python train.py --num_hidden_layers=8 --hidden_size=768 --num_attention_heads=6 --num_key_value_heads=6 --head_dim=128 --intermediate_size=3072 --vocab_size=50257 --hidden_act="tanh_gelu" --norm="layernorm" --norm_place="pre" --norm_eps=1e-06 --positions="learned" --qk_norm=false --attn_scale=0.0884 --bias="qkv" --tie_word_embeddings=true --parallel_block=false --init="normal" --init_std_qkv=0.0142 --init_std_o=0.00355 --init_std_up=0.0142 --init_std_down=0.00355 --optimizer="adam_variant" --learning_rate=0.000533 --beta1=0.9 --weight_decay=0.71 --lr_head=0.00619 --max_grad_norm=1.0 --warmup_steps=448 --schedule="wsd" --decay_fraction=1.0 --decay_shape="linear" --final_lr_fraction=0.0 --batch_tokens=262144 --max_seq_len=1024 --doc_mask=true --z_loss=1e-05 --train_tokens=1289000000 --max_steps=4918 --dataset="wikipedia_en"
MLP neurons of a small language model. Each row is named by its layer, matrix (down: output weights) and neuron, and shows model dimensions 16-207. Each number is 128 + 32 x the weight over its row's rms, rounded and kept within 0 to 255. Numbers have three digits each.
A block is one neuron, or neurons of one layer that tend to fire together. After each block is what it responds to, as a language model described it from the Wikipedia text at the highest values.

L4.down169:123178081105105128075146103180140111165157128129134153089128146103105127151207126167132109176116160124130157123090144144144178116093138135102209210101146117161148089149147144193174116104120098137163138105157166116129127157167128101158174098126195158113182171117116121132142105063155128123124204138078085106151173172179167164102157106126138126077113091043159132150091203132105165144098085155116196134102112076149126138156123117120137103136144171032081102177171137136147102105109099098073122086180144122147124107173140112182124171145120180109139101131101152132096175130128110137
L4.down652:152080179039091123104132129181072091126137190116165131088088138071194080114154109119126083138128116104177114107118127093127110158115156120106099109101139088153134108188086098110139176206145125165124046102147138163141088148124153170074146117118151125105153167180145150168158102148042116186131124109128125118154092150062097160188132140127097100183089127113112106030155113096147118163103169104157141075083069126112097137154130126095121124093124124143143092145134079121178193134109150114104098120096115135173117190142144135089120126160129100192106154169088100140177159137138177155
L4.down988:106129129119112097130142086113107166129090099178091118085145082134131158069090105152113110077097118090124102115139139127094180141125114134099219125159156167153119159115171085168163151230124068093119233141108097083128122110148136056099152135142089167138145156092124093164181138107143144083115143125118109094129137137137097107081136103122062141105141168055174132099114117141092157122107142088160063091108166156113145063154191154159179179227156199132158107103119161158138164166100161130106115125077151110114143188134089134146083129118062174179117144135167129114120186121104170135
L4.down1654:172162072183124092168109107140148123085115096095089175136132110104117128098127152163139162146098104198180155117169106185121157105122124117138118152166156125130071099096088076069165106135194122122144163099145160136148169138158064176105144129155153093133094143174145075140132132107176162138155144162131147097122219155073116144098140047129078088123097197132195172097214104108117118126122119153114122085129143109168173080095133105092141165145109184117061082142099148160124139168054100195151169149164123117121129119118149145160095105156156136048141130145136134135134149087138106146
L4.down1663:138123104141079124096145142094047085116076171175125106140120147065193122128102109100115067177177168123105139131101123163152194130129129108139152152129137096213112128077156143109129133142172155117104177181102174134176149084106126131187162096108147098103150086110098134101157093127142102147139151102102147086105159064086165117051121182128148196121087141145143129153088127128188149176151161121102109104149110111138143050123132154108121139136065112135121161116135145123099103193145128094095138138175150119122105104087127128125122117171013097141125129153126129134135086128144093133
L4.down1732:169104100141153102050079118118112135152204139144182126118163094079104176133142144135110149141100094122155143107115131165172122124146147131107177103133141141103136145111118125121095086130119100123117116126095180149170145211114186133140130110061151202117126098091139133154164110132153104112149243203108109195106161114150140096168120118191170073183091104067204068140093086094142141147185178126154134123082110138125122079130128174185123169150122233125143138119131145115119053109104099150127092092137144124174093143128132107066160130143126128092156104153091129114048156109102120131
L4.down2452:128098138108102135105157071075106086096133146115132106126113169113154099120177166108138178118113176170119162088109146143105172167122173079086112077189099128082165090152115124171173116139131100140086094074178090139156125111111133165117158180119157178158143172165122071205097102089113132107111075101153074128130120208174089116068122102124170134079154090061141154123102102135128136113150130145121141120095144115121145134096101078100089092135132143103141105146124127141094072142180168162129120109089098175088131172148136132164084145154118136081112163138135143107159128176122151121
L4.down2678:149104096099048098099115140076086142141126141123140155103076122119089130156157139104154140101141089128117124122152133178162132154106160143130168118128189113139091140082185158167120173138116133127180164106091127128140113188119085104076152094131152179124124137133123130080094151142150107130112138127117162081093135128114192123208153109134116123173170126096124114121052054088125105097137122089140103148154148141086151177140093116179147188173132148107098152131093172094131139141125170148081086207134085064107189115092140221168109169098155187210100083117164143097103101102119102149
Responds to: The token F or f at the start of a word, often after punctuation, list dashes or table pipes, as in F|rogs, F|ernando, the f|uel.

L4.down74:134123143165118132155101171167104143157137149183135192110115156162070107130202164161112096201085212144148197088110167123112123142124136180118199184102142155118177142128102135099140144120096151094073098108133185183131114189141112108084142171138147149153129155095090091149099171128120155152136121122077162141147121159160150131097099120142117080087157133166085158145046163092093123136123053099068149072165113113156160159196131161166127109088135113178067116161162114085132183110132126159178093079091131134114104110087164125128133127101167139117126111178149134151119162092152098169
L4.down992:154114121156168150154118105118182120204122146148086197214122121125121159180167178127091087150179155172120109096249139098140116155100125159121126099104154174128127096129125110200129110132160161169104168178120154148098217132155157082133157115144082118122179107097152155153128119128066108103160078131120068095136098096130096128151107083114119124164170141142191138137167129199108137133114056168112104127142104123142148150129113120183119082066111112125174150144137109148075130118158126110116093150159119092088095124119105155158076166156125107173172150070102103111120198077111089116
L4.down1002:108167105160143113105155075098142109119094138140116172148117070138080092175151139146116086118127170135172119179143100190144094096127175068181128131075160101114094081115158069158109174158109109105108140114135134160161122162069116099105125104158068123082114151125117173078125164164139162062130143145091153082142050107148080068129079140108153072124121147132107085122141086115148137130108091136101102135160170159138136160119105160107074102104117129066186130186140081088139179132067179172101163072106106155122161092169124144125168107125125152092161101106170093124120160134129063112
L4.down1070:150135109131210156120151083127123164179150131087069131144093105073139120124171117131155122134097143122148119145161174089100114139165185142064076122113126142161124102100091139120136169143144086128068145136128121125152110093107081143112126139175125156119150208139145158101066146152100064193152092167140155044053114123098142115179160066070155141087092094107154135120172138157140168119104102124093103068201154077141136081138118115117135127085143110122084115075109112216115120185088156113110120095116100177091153105139158166104162090122143191166144124148168106083126159174120126128
L4.down1239:175143122177100120129115165151133153131113136167077106067113122122111134124141135200132135141119138115117124105117135081139173078131085173104137147075179146117173088166159118154148172142153101130112148132130086082089123102111150161140137173138143105204150202198140085063147116123126122097132107130112145135154163158090102093163096154160149089149110154140135099170179217128148151176156156125142122175072089090142146162126132134136141090151077109106127079084164080154160130142140118151126217142140166143121124104111121093141108153075154146142139103148165107122203122172087126108
L4.down2221:119119114084108066113144142144101083128090143154155047084134095150130186139151151157067099160119151123133127186050152115145142110131096023135111108116185103126100125108179161138169161145148161095089190144109139120157119170135156089092088130067121135149192192152095115123104138091113156121125140128129161133095136097100148077115158106129124090151089128182101103122175103125121137157132137141074073093182124176086136128146125135157090143109149111135214144106128112138111111166114185134127180104088106170096121073099142089106086128119083173108187135158140178125171139143134151138
L4.down2428:114128115130166114093159124160142129185129133142121147097170117189081138118072120178133081124086132146148102123128121164126153123139110170161128144072080162135108133164080092112113141149083111105099160059095174104091105140142112160125132136171169139175156087138106161119099117144153176078138118099180135116144109192102081163115134089129158130167091120177081117141118149186134104159154087074170158125139147091113096138103185123102112158170094108185124136043142056143113172187086081063074182088145099170125108112162131089086101139197188013124124121125103117096173164107183163130
L4.down2510:119144151167125095132120065165126107182102164140099102090110125160135140134218161184149128078138186155103103158104142142180110150139154084079156121158173124139106077148166174107106158149151117089121134150094160210135123112098091054144097150112159092116115173135140148106051163146111110000097169190116122148128083167102108106104109148153132145115074124144088127129164123115125159196164129135103128145141103136171135085134145159121064128085161128096168151136131071168131118119099173163042080130079196110133122104134108115151164121101075089094182119084216088081182129154128138107
Responds to: Adjectives or modifier words, often ending a multi-piece word, right after "a/an" and before the noun they describe, e.g. massive, thriving, large.

L3.down328:152136111098056072107124091122143169109171118180104145113138106094142119140139107127158083086147122134116157102165182136083209160138158139112108157164135082153109131164176176145125158145105108140146191144142181171102129158179147127131147092145092052129069189146178098138096089100156122166125133137147083136153150135053080195124164106138117057106188173111102123127123151100147109102116093114074161105088128109093146101143144108091120094162121125153121135149188131158171109123111117210087120115099115138134166122131097076151077088136147134113123087088156157099130086189118141139
Responds to: Fires on two groups: word-initial "F/f" pieces after list dashes, table pipes or headers (Fletcher, Final, February), and auxiliaries after subjects (had, was, has been).

L3.down1030:069103092129057209121127131103096132107106146105140127111075109110150039109072093115093131130136133138199112117157094103202102167153088069144172148140179164108124164117132104152082145131134121121124119104103133131137102079132134105113116133058113139143179154052084131115147117127132156140117157168156124146147055146113152076118156139114141101119147136121163086162104129115132152109146130157138096146160029137126167129085118139178144152142105159136159129191111133129125076090125108087126103148121179134189128119084101148164098083167155162096058104163091124100095083133092115088
Responds to: Commas closing an introductory phrase, date or appositive just before the main clause or verb resumes (e.g. "On September 17, 1778,", "In the meantime,"), also thousands-separator commas in numbers like 5,000.

L4.down138:144145104053145146114140075088119142141154203129151118174113118149146124094164099116108065155167113135175087126104126145140133156122110146160089072073152100102127101129122168164132119168141093111146158145167134060117165110038133162120109111163111139155036090145144144148115149125097134112138114110154092126154129161141085094133150131135142068059104085142062081179079136111134167098160148106107165120169111162108176134087115119134067101183112108146127112156114147186128116108127095122122156113098158112132156105130139127089108073109129100112150119120114102181108088167109185143
L4.down682:152106138114124086144115121082160082145075141150125095137101109130124163135150147124129077143147121165105153098109133126079139076110110110156113148138103141141157190095118152123126173184071115147163123130107092159092115099113203177174125136090095175168108152093173119166112151067190147094113121135083117143119154138132115129157178125122122108145144087114213150157097144167143102120158071096108079130136150151183115153110091105203126122104156114126106117123114116178090106133143066135153089131130100124101142166100087118115132137161176098128195096139179116166037122146109044160
L4.down881:145146130175146116104141098071162071176095195097154172101142112160103138159156103126138125149051167122193135169160092153145150145120136118195126120114109089184160133146046111130084156148112123135198146128083093119125129117134240133137101125101132150170111109098183110085140101165095135142161099141090142120118114129175067113129168143031169068079133179131197104139097130159125157105216109081120186093089126173138131088137131149082196127102155135140095116081146105169117151110131111134124127121142123141142131147141115144072125125138111113165145117105206127241109140151088168151
L4.down1072:089063057153188171117088076125181142120111095165118069122121098174147166151138126106198192141156109098089083106047112098096154062093134154093142156155086100115112136116177140134120106106121119147183107091139183123113124148160146094104132130139099126139105101160161134100116073078156141087101117139095179146112123161110135092103066093124130165131085101099112151105134164102195147131116144170073092111162126117098106156118118179159137098125089134091143140082149135149213118158113045127087151154135180149125107119116103170127108125138134156064110143117127143121140162113117107166
L4.down1398:154117131097113137112142123153072106112107124079122133125108191088105157189126146138114136114098135122115161103096175082109132075134162127091136106141121165190134177097085116115097096132137135099103115144109104137137096206152076123129126169130162150159139100053111105128082170153174169070123136132098098186038121087141117087147175204087085162119120144169211121098169160127123097131160127163092129109101118117094147140156154094147197153081103120171098156140152143117115117121084128147159084148128163125121096153151113114146150153084117123137048165143142137096156156119139102127
L4.down1415:096085149102134094110110147106172132102154089159200121157131070149122133130156132128112127069071101129133092138127127111134133098160136142141134175137121125129153114094073174147136111116155141156111124145134088137150139109162139116038150151131093202176045098120166128067142150106063127136122109144055159057075103165115087133093103082189105177173074127112090188157089142178117099138190224122167157158132117107164111115167089140123107094158151156106132144097133122160124103094125109130132121137082109101186124146147131103090175170132114174141156108144108159178135200121128156134
L4.down2258:085206170134097111074080150105139144150126125088140181109148104195151106131153142111129103162156125106160132123107154100126138138101124135172065148105067039142119125127162147107178154149151114105115131123160128121107099106117092134152117113046127203135073084146117117101123114154144122113179145152176144157157143113152081193147133119184124146140159147106182114135052150088057122144185157111158095174131186178165127086094086169086105076110148131132161093134099107141109138138165108169071103120168100163103157068156117101041160144117127075128156095162089126105089156100117213176
L4.down3039:137106128112112182137173184147148121152027134223148087213113101140169084115136152128164123132149132124122099123124081107155139110130177155139175148137153128051134084065140150137167077115106119112132087074151144131125150130121123082047114160138132179161095093149123113115099123127123100177116122158116137152062110165070148147147082136116170134165140093106130144088127142119171158133067129172118124197135089070174123149088150186086148111122154092101115164075129085119139105139104098107150128139101153118140092116168115109152174082156095117106149141109109154094129091149135115123
Responds to: The first token of a person's given name, often split pieces like An, L, K, mostly after table pipes in results, cast or election rows, sometimes in prose (married Louise).

L2.down948:070132075029048108053184194064118148103125136111043155160129158101160125152138064153111082148092094101130149137119147163154083118144112112113180123102119051088079117091210094244153095098100112122179133100138113160147126117185137118104129121079082162091106120115095133112138127149142113148113087125143111114157119115156102107097133146113138138161171107164088135124152105089097143163112110126131081101155099147121112200093158110127116097182149096103098048106150107091105107175093106108123107088139131153106094121125165147113107160168112129146118097101167096119062151127165156081
L2.down984:093106070102106112164139129088095174164139168092182137164138144068115136147122091106144110147133108146108116133145070040172082161171144125169171133120129151171069095158136114097076086131090138131152146147151159157112056151173146113122114129161168119113193070126124158099156130172132134127146095151133103164072101109124156146100151141176148162118140105112144096104131131136135148093088107098137174031147119066158119166130137158156150166112096101173138119119148099136119100168104154124163074137082099129106062151117102116129115154116043159135106110109121145092077090090102090164
L2.down1007:078143148056044154139102142163147133112091119154178109079109145126073144098150101111119138119096096148175119174125126133131091120075134187113088145145155146100150141143136132118188192107117111112068134170099198128081156141123174101128168109132140102100163103129128111134125083130113114123141098144147118088138160092102179163119170093154121099110142183096114152071179063128161129103141199129164089099127135129123140131134073126086126154185220119072155093099119119120077121199174188132185181118180169126142110150099128184162183133131130063088139137152152128128121086197164124145
L2.down1186:166115103127104133112051114151106099189134132177154185148078061130094119108152094114080201097143150138135134127117102119110125146112149085076124151124157081086162108074129083058088153142122094174127128093157142116161072161070203099104093127093099155117127120138112130106078147096164140103144147100143165141095068175151126183123168125070141080130088031102193184099128094129102181116131147111107134114164171155135107106134148124147088150047109110103100094116152096100126085170143163087141139128144113149053058118094131151131131156143070102140135140161150102079098162138126107078
L2.down1314:178113080107104166101078127112117158161133132150113113064100109134121129147187111146133112155176087138139146126140110139164154143189145124137103138100143146083156133091126112150123122103122136117142124132095099111157177140146132159139119109051120183117176162222133167117115161158110126135155143114113172133197116148188208111151112104132146161093140135123138104140118103172108187124147118098159161169157093172125189165125193102098136153052128151145129097139101184061107055143126114093123102123122074136175114098160150029124091094126107103165115190176147057141089128138088121183
L2.down1656:083112122067137159166098110089091142086100144134130169180139153145165126089103169181139140148176097114106137116086196162150130182151106119118162140066166118104074168147117074136142071181106118160136157096157161173122024158125143097196126189056126104121175136193123075087161119132127161103128102165140049122172099042092174168086119124145141105183079133121114104147134143108159074186135195086112123105189062145111142128108106158125161158142088149175118073138110081162123145153109111138139179102154132123098119122173106123117086072155105109130201131146180108164088173125079147148
L2.down1972:118125141070128137139095142079125165088138172127140117152108096167106102183169148137138157123186082094115113152089111118127106195135113130136153151101185097131144121087120163119130151106071124143120152113131096082076089090152114158160104118071134156156110132159152116076145113121131162098134115134125097177162111066098134186100091102197159167173072107126158100144106075154099142119173159107070085132119133127113245093204123154115112119115072124111099100136123149106103108153136116092154109125081090084157111149104138085108119140098153109166172141156142088128105131076104095167
L2.down2620:148072102114141117115111089112069101149088138101132078097097141154160103149213138103097098160155156147122140133128182150106120200171144103119148178106088125122107146157140137010185195212126110159131094053174185085098141130128155126096104067133127144164182142124125160130158095148101151134113121129159077198132023166112167133140115122136122188120089078077140142115115141137114116184116185138123138133206127096101086155120167140140131091161130131097123107077141146070143155137128177133156183127167116161056092127091144097143141090111138152147158115073119109140143149104187137177
Responds to: First token of a person's surname right after a given name or middle initial, mostly in lists and tables, e.g. Michael Lewis, Thomas J. Lane, Joe Biden.

L3.down2873:127165141055125069145117133108139130109126104126136169073133111176127127102112095131116125140152067147175142172166131081115122146098110164115093156129098116124139150173121121112155197149129100099086134116111143086070160131089147157171128126142095141126135104090146164133107130179114178109157137151139112100200119120130087119142179104119103108078103195108141109177130112133120216115191181098170092184138082103118195103095101084143125114175100148111153072184146120163134146106156154182179185110141118134166149139114130112055110162130140068144204129155107138155112113153181190128
Responds to: The first token or word piece of a person's first name, often after a table pipe, comma, colon or title, e.g. J in Jörg, Paul, Helen.

L2.down1381:208141101090108144085135132173167152093100109134218125121129077138102093139111149129132118120082155114108102103122143145151082111161155121143181117091128133094071108124111129134069100129147124087160150087167117108182133156036109072094111116128184144142124122180129151134126160189064125145117166198077125106118159121149118143197116134092122128161165124085121148160156142128115150143088139149108187106084110073112095179116154145109143113098143145115115110087049101150056139165048148168117150107151134080110082055210197078125143096154135144064183136155094127144101119150084158115
L2.down1875:173156121156175161094092156082171129102112151142185082173146149098127143145134115128146138152107154082123167117166098138147126143102094106144140104102183164228155068174160122075164123093123077146103109137147092117135110163151161099140180121094104000101095172096101134101106123155134141096129197132096175134076255192144094074091121074119080156056155115090000120158141124137094116205131175140151123132102162049113142075141103121188113133113059091089133173096064129138083139116140159108156157131135066132080060163149119174066155100108126119122116098152081128128102144122167100151
L2.down1919:089130127119062166118096123165141094115043116130116169101190151122101107129130123117178097084064182158169113081101106092107129110152116142086050189187088129101117110089170096106102156112111109106150117120195130152067155096154144190139116080134135097118165111080157147119163085153111081199164143140141117110118103116205136097155171118098092128063185059098181115115105102153140128123141118148140153176121068138174119066055093103233111077075150149102138107089136081146133152122159180114132180142140081096118186116157127141108122127187136097159152124148121196157120098136141137117
L2.down2178:146044166138155120144150143116095130131133093116088190109148176152102099159149153087102077175115084125167094097120130102071054172096099188113169100090154071117112114159159126120111083107095131169136145151139160114082079141138180119189148141108121151101151128111050099114171124070093133088078123153109135105138072119111170095113087114147159080124099035148112161116111101178146139163124166097128130075126137132162128110231142086151110084140141077081100114120131121163115138132140131080074132121141168095148159200148092105177129103129087093147184104153130119122121136150099101165
L2.down2183:141145122132112129165139157131166127080101136147102124134095106225108136125113169104162130145154106134113095114092132066129137113144151127134072098159165108098097110096191087123146094101122138163154143109151135168099116109110145124063115131161138153142146165165188080176141109143113059217132104136139127073132129130129135133134129151089147098159096130103176129129153198101135131147096077105154120091135113157192146089072149145161192147114137158072137153097193122106128165156008103143163177179119124087083104072053142145106119153152145153121130158112153124150122054105104121201
L2.down2198:139164107171140173140168147147117129114163108127095057137170254111122138155094124132142133126111158085130123134100022141129132105115179120148167154143108161130180149125116111160106099076148151129117172099118145153103139115142117145140136178092079000121123152144151116179082125132134102135142128138107145145125255163130115091149110105111075135128172149130000146143118105131111132129143101132143087127090129135161157113109170131106116114134096238118151114158124105144125115119118112118129094088121147125127124121135117108161155131123112099113127144133117139151113130151161153150
L2.down2600:145098107146091144100073155097125140128159156136133101061129100088150175204077100125082062129099152098080152175163137147167067114074113094116143136176166135152107160203123085147150079125134103171146116122121091129097123101108136088085152113111114090145193111096110152133157150105162161041160164151090167188118052196117114142094132143070137081103129152081087083159172154106110113140142126144108177129108126116112119161112165117138150151158066164119195149188090155080097086163157102123118126088134175161141149104096135089145119089170123183118084141120092139166100097144102115131
L2.down2979:124075158146158145148174171171159089129115125149131105117191159171139177120122125159139150160121136141147080120149133066142045122136143149176139213127106050068112138109118097110096126151126120116101097115138169171095068118084111125112111152115103107146110172155115103128110124136112142057120173119188150183119126190100087193129119115148138125079085112164149148135159125149130105112071113124166159154111192120147083158174114126202115161088065080093126096093121128118137113105132099097058137114095175132091141160190098169136129077145137095184119094178153114113121116084129089163
Responds to: Coordinating words and commas (and, or, comma, comma-and) right after a completed noun phrase or clause, joining a next item or verb: workshops, schools; revenues and profits; hospital and studied.

L3.down1306:129111106116173115118124178142130109164139163167111135080125110133150144148167133073101077133175134146162081133100161120158087109152173057137167110138151072148135174133105103147153108105135109129093121132074113146114163127130132111138108117054106172073145103101125155112114159071128129112068087133140094161110143081114129043109108074129128094127190163218136143069114107110163084166115133088116068078153118162149169193121127150115152167129133146146131144144108158156057128191125196085123114144072078151079096121067132167131116158174111189167107102178138083100125118120093168142
Responds to: Singular nouns, or the first content word, heading a noun phrase introduced by a or an, often after adjectives, such as a short article, a large bend, one segment.

L2.down10:159108161100136105069143083125103142099121140114180105093090085124070160199125106202113129120107148144127119146131135138139114122132144114128170027155143128210082125092078137123109132113167105087062097143114103117138100132171168128127128141020127085121117086116128152114104170119104148122134131055124150093184155119061219137132160134088159107190145142158116104101123155122147119118164114124113115117116154133165055045188135150191128119095098075124151130118049107136132167074164185212136144032117086116142078125139134155171126058138126163102144114152186161164163138139105102181
L2.down532:097128119113122070122140088118119156053126099163169136138135108127093124130174171160134116196103125110135170160072129185089155130180123120154145145175141121136107125106143098145200160124161114126116126119094128079063081150129111130108126102116123117171125132139093143155087128123116155118127116122072154176140168139140152101206141138112145160162089146125141152094134114114126178105115136184065057118187130141185119110100115170160125107076162147120137104158133158185116092200113114130169108066118103127113122063114128193147125136106114165095185167136180205167145128146089221130
L2.down925:088089146119193164099113130081165154176118126122113189115137136111173133114114111147077158116128177131163092152149109153188102139091078131092152118098115111120122122184155103123129128137107118135109106115092120101145146109138095060180164129061127108154103089120096136148124186137125096096114107092180097121088103154138143080139108084158147105149129060143063160064109179151154136132163133064148162116083188093086092127101123136168174169117152165147127132166089103166078143189115151115180111131103142161135102134138157093153135103128125130147079097166150133124109106164167188146
L2.down1307:170165143130086119092175120106086094168110142113177141160137154121116131118159057124134127094123205115116133091102129148110147152149141104143167110137161142105111134129127119076093142081128125156150147127190170180189145093118126036090147102122139122128095075186108070169099099067157125174168135135137120155085130124163151155161108154148115119132130168159145173157128108132173152058122101126124112118108167135154127141126061111096146171176160176173161053152114111079127126121116065111125104132125161134161128128086173205100151077142104101118111150207202072107110163139126156082
L2.down1528:152112166188126082097135143146131126113144113121088138153119096108039170120212173120115084151167123116137123163073077108068125114161167146074170129112140120137093093076140137160152201160163171090152130138099149060146104129138108147137124125124102095118159135135113160153112153109115131086092119094136208136081173114116164121173159128225119190148111152195093186108206096123154181134129121154025050115152166133131103130142154121154128107094057086149103107147122148200109105073133213083085146087133102102101176128088115098149171164086103143159190131138147133094181161097078135155
L2.down1606:115136083105126073146114048158150175153066165104091094150156150131157116159121159164153106100152103142152134140068192134131154137106127205150132165095106105112188193048137181125148127153090171129152166058140088144055159164111097105220099090079094137135132142121107133168151116206129098132145124128148153139151145114067076113126104176094158116142085146126130169080151100120156148115182115156080131144115122096190109165120212146169101144092119154094065102207153085114092136184104159096124115065162119174113114112154145152128174195167117153090131161111144123124137096127113107115
L2.down1633:130118153082136087090143130128154082121128128154169164074102105116115092191135167205113096140080155119144109141118143196105127117145119120100151138165132107113151074095147157142149137135131131080134121095142122055059082174142122163182144118121129143128139164175141100148032169170134138182109213167156197146140145151142118139141143174066125128122134133099105116070161102150118172130169131101082141065097136159173155102099109155134094129143099124133161135160142182093136094161134168108171124053093139149154120118132156140143127144130109122124203177151164136159136134169120139142
L2.down2462:165078204152126075140132115122138133053101165149098184115171085088168067121165118150148137177101140120174208163121148133192170096167104180107170157100121169176130079249129111014143123149203101174123105169122124083124114097094115139156126086106104091125230091120190100157129130142141111097116132079183101157078103149144130155089136079184127179150109110130099151106135137127108129177105121093105109152144112131183113098095106082123169164131162125146109160063091177122097125129198133174104127124123097095095127108106158152130145116141155153127116133107206130095129153124064114123
Responds to: First word after "a" or "an" in a noun phrase, usually an adjective or noun modifier like private, public, business.